{"d_model": 640, "n_kv_head": 3, "norm_eps": 1e-06, "rope_fraction": 1.0, "qk_norm": false, "attn_scale": 0.125, "init": "orth", "init_std_o": 0.0, "lr_head": 0.00566, "grad_clip": 1.0, "train_tokens": 954500000}
MLP neurons of a small language model. Each row is named by its layer, matrix (down: output weights) and neuron, and shows model dimensions 112-303. Each number is 128 + 24 x the weight over its row's rms, rounded and kept within 0 to 255. Numbers have three digits each. A neuron's up and down rows have the sign that makes its largest values positive.
After each neuron's rows, "raises" lists the tokens whose logits its output raises most directly, leaving later layers aside.

L3.down722:142135134111121132136111123130080137102113142150106098156154095132169100155127153137111140132144135159168137169130137101111109133143149144150138117086184074204139138115159119150117162142132136135137121183131119155177174165106121114116153121142109134103124127099150108104151143110089099135104095156120152146150130131134144162112138149117123139136144158133130101103103098125140183139088052149147132115160148142175140132084128168146149128106165165108117151148130133129136141107153137162132107093151146121144167158090118094079110126090116132135108107140136086114153091139138071108
raises: "s:", "s;", "s,", "s.", "s.\""

L3.down1288:116167145116152141112150108107141178157143129139145160126111097121113133138153101141123122083114170098101127103145082120142127124106126125109142059139123142139171080135139100184137162102121147118133120095102133115111124086145143126122143097115115145138106121114103180098117160065104103171095154144108125173104128157169155135153113091122118095137141110130116091108115134147120162112138085114132115152147142128142120119132078119117091125112096142145113090148099097116139143089119118119117125114154130112098141117125165145125110101094084115084120121146138144118113105084118109092
raises: "2.", "1.", "3.", "6.", "5."

L3.down536:144163142133144130104132110101120143112111149143112130157159134114137116134136160172145177101120112133122099170123176110115128130155105106100092138112137120157094138118137089109166123120097147131125164102096138112107114094125118156094144108108132103121115126152117137140130132096132115136142097093133116114140130034139162098119118166141131110124121136112130139098145163111124145134101128139106129110117116126097160143157113102142107135125093104158153096095153137143164083087141120117122143151176143145101064141123163126157160149123144127130140156109118135178139120182159208126
raises: ",", ".", "s", "s\"", "t."

L3.down1637:178135135134138168153137169087150089153138153102139130107122156088131133159181145095132183153114167118162141109135117127109098127111127121127139173138099108152106147130134115116147102091142123137093118136113089113120132111119151141130112117136124149069113133117146089119107149149118119163161107157162171142131124121108125129117120116169126145148159095107109152127103153126121123152197119092144120138118147110125110145074139147067141085165098162124140104105142130107116138152143112098104117151122075108131117190114105138141115081131092095145128082078122174140152098143094086103
raises: "'s", "’s", " Airlines", "icus", "ese"

L4.down709:161115107172141140119088146186147108096128143101126109111133162124100128143147128124143144105129124152122160158129142085111122124114186130108104122106121160138130186172119127114154121131113149118150145128112082144132150148081151129126129155125106150117111144105094126145126142138140183107115165122153127176151119117153131127099159093142115137105128130143100097120159130156144119146118129083142136157119121135142143131124120079139120155126175152130139168117098113134132133170127104065109099139129129148102126181143147125150140120153094108135108128130138148119096116124153149143
raises: "i", "ian", "iff", "ung", "ani"

L4.down336:107142131138100131165162101147160146147128131112098083103114140100130152145090091102102175159156135082156136101112115153142152115098128107123104110104099147143109086124097093145082146125130147126138082110133131095139135139119132122135150147109135155128101196156114145113143126152114121133173147131133127133092145159143155069151135140154137143140117096095126128158185115126118149115141137136157134135138112125135165160111112101139136127130120119145081116143151112140132131133084163179137131125114128128137188116097132201118139103113130147152136142145163116105087181124129087167
raises: "hip", "uit", "cu", " like", "mith"

L4.down1503:139166119132137156111144107125124135106117119143138140165153147101149123147130134144172134103125110129101093146164173125136126145146097113101137159125156127161115145127146093123150121111087138143087134117114107112111133091130131165106167132120142101133119139157132144100120115096119104119125091130154112112115114038128160100159120153144106122146131129123112150126161152119121134155120127144129134105141129100112171144170133111131129164136130120123157120110163121124195086119106106118111164150167150114079073145156167149141172144114134106149143120116141111173136138163141220107
raises: ",", "s", "s\"", ",000", "ade,"

L2.down495:115128159103088108140107128123132126114123104101091111140165171132142126110154135108075143129175143159172133135135122134090092100122143134173155149062134110183148160151149125100126103139166133128120156159121117117112098134123174113092147156155120130193121164101153157183120110134088098143132123141107112175150114131140080107135179110177123099177119122139099076106140109176118143162117072131164089120107103102128099161118140096141148157119150132124168146166124141173094134083100141135123127108085138132140119123104152104093156130129147124138134104085155118110140098115141130105
raises: "s,", "s.", " of", " and", "s:"

L3.down1323:088181116147128116122115141095121144150093133107127139096147155120130191106099158120113139117127129125130127088163097125153133100130134131110164102174139117142097112145103115153146142104118121103085138141130083097171109108105152117124112117142166135100131127088156120133135143114138115158136111108059136147120096145064117126145090140172117138133108143128132153162123128182147113116124134109123133121082115133116123154103064139100158099098113120115152126146156143158114124104146132112131092144161103153114136089111067150122148186125122125106112118139141147177145119065099125114
raises: " Texas", " Kansas", " Railroad", " Jr.", " Florida"

L2.down68:150137104118108069091155128149162130141119186101129067119130120179138111100099123135104127084138162120107150120142128125113116126155143119097103146139131121122132099092125145145151155150113157105119141093100103080154118103156147153110141137085110137080116113140141150113103187174130097095139060115141119119149126103124118150116093119149095099161106180148141136144135097119122120131141134109143157111095150108135131154133092154093122137129098140089133140127146120146122130118124102133134135124173086122164133139112129141180129133099130109116117122154109077132159150168139136133
raises: "reat", "reen", "overnment", "NP", "ur"

L3.down1491:117129138138121097121101141177099088177164142118164129161140179150111151106177140119137113072121120153110125168129151136172105145097122072124119108080104126116093163087120162126075133123159142141139163161135163096122128118167129092151135116112100145100157117139092126129174091140170121106112093103088122128135133126128135181101160087135080098145143102152102160126148160090128141125084140149127100142137134084091099113142135102124155150135130139158130139093083070100162122128124128141099118101144123125166129131162157158151140158151132115126128113123124089144150156147142142120
raises: "son,", "ers.", "3).", "5).", "4)."

L4.down1397:135110158144139129125153130154144099100091169142138162112150131117119125138135134106114156150160162170172171127161122118122128105096135126136109160137145084100106145148115116152114113145157167169179133107126092141127184139108120103089112094172128158140136134153148112117091105099121156094126108125121116144097151122141108128115089099164125135099115138179175128151154106107119126159124117109131142142135131156130065174163126114174112114135165111160112152154110156110151149109153123113100119121125082160081098117139091151132169099080116143127116132133148135102109122093112152164
raises: "2%", "1%", "6%", "8%", "4%"

L2.down1580:101090135133132164095132124129132142163122154131124137133090104082112117177151115128165076162138095121139141136151155129111146099133119130129074109161120113109135135135134110153100112091157109106157148128112123175106100154123116116173150106162126124130148123127121134153102135112099143107122146117140192120112140102209179150114095146143136065109119135139119125086169160166148124104139123145125135135089101140121132103151143129170137134099144130165105167072118118124138092122122116138089081103087118162109166137128128134154124148153131121129102100150157110135118142126119116112
raises: " soundtrack", " vocals", " albums", " songs", " album"

L3.down194:115143128132110088143148134128140101142124143118132152147130157108130124173192140088125198131105176120151154092124134109136100131124136112124130164151089136143139149070137140148150139110128122134103112125146130111119124130089131109130109126131155177112107144103128114135084135155142124154120117119123163137151102148119140100128136128102122134130169089104148130154116139120107115150192129084126127151107149098121098137095115131068148153185132168107138133109127142143072130118102120092133133150110113124147149150145114134110097081107100090125148093108103198153176106079109131108
raises: "'s", "ese", "’s", "icus", " Railways"

L3.down1407:119144115110104153110137136095106152135114147123148094110094115091105150127163104133166159116102115156116099121188143133112161127150110133147127146113169127126150092120159147134169057135124076103111100166107171176143115142096137129119087115120147127119127156152129114139129110087136115159118124099129162104143097108115156181118115147118093108155141124125136115105169154151122132073109089119145160091109129138161099158151110107204092161132129135151147150145106149155130110144127164086121152113126171154120143113113182146153134131156099104118125086129157099195118063076139154132
raises: "vil", "ved", "v", "vo", " vocals,"

L3.down138:119159104109114124092172132121134099099123109095158130122111113143135157130105156169118116131107152134090125151145145114164119127100128174118154162163122133145124111132136123167135133099150119159078090120130124135154110132176085097175117150121140129120109108124155093143125138123134138136119135105188119117083107146103134139187112156122136149134163104094112166176153149137106134132139149155087142144109130128183151122096145137142123118115068134130122128104134123176120091147146118112079153142160133156105142114099070103098129133143111122109126115160144121114121140096097123139
raises: "===201", "===D", "==St", "===W", "===C"

L2.down150:176136136106183137129145127104144106125141082073133144145136137167142142149129114119132148119129125202086102139138094165115096157102145138108083128154092130117151151131115117121101113101111137131098100134114128084115102144124173183108114124114128102133098141131153133125154159117126119133121125104110119128143088134117150120105142127099089128142133177105144111110101113100175121158130154159092152125155153116118136139122087131100119171161109093112081162111129161145075174110152162143085153152145118129131140139162105113171085116133145136133144116089143126118136127138119131139
raises: "or", "or,", "uch", "in,", "oral"

L2.down1502:168125094170132108152069175139114143129138134127114143115190128070160132141135101099117129143146137115107197121120113104114120155131165129130109100131114113106121137130101120097191136147087103129147136165178109093127123127071115115104146116152128098151138119079131108140152132097148144130127105123146088160127087150109145134137162150126133124118148094093122097139146146106136139158170123133130128143118131135131084140082118113118111128102151146144138131132120099146152111137149130127140131105124105143134128152162169140144112080116108162153110093120120112159068150107135148122
raises: "s", "'s", "’s", ",", "s'"

L4.down284:111146125133113131101152146123105126129067140151143168093103198097100140107158136119114120112139124102149115156181176138127138109147118090113106101145103135145136125119109130070140107127195150120118122131138157158108134103140135142146162132119114084106163144136133121138146127133105105127114184110101126111115121112179133150140130152172113106090089121108142075106117118114087149129141129119082140119129141125142121128059123109102161101141126102132128184082153130138097094147125145152112107113128129159164149159097134108137110092159103130090150117119140104123131133109130113140
raises: "k", "ins", "kin", "gr", "ks"

L3.down589:101111104120112117112120113174151143108152128124117137154142127148170157135136143117089139155135156104150151127171151152124134155108135159163163125117116099159167102115145103123166143145141114143104149124140145132141142132121137160100137134165109154140126161161109117142127133123120091191132095148109120133117124183139141161168146132113132121147101118143141112166142138129100152108118118135128081112123155144129170130141135110133128112142142160116143163130122185115120136131142136121123119060095109116132146135161124131095141138091135121138152155107144134098132113147147106126
raises: " of", " and", " in", " with", " to"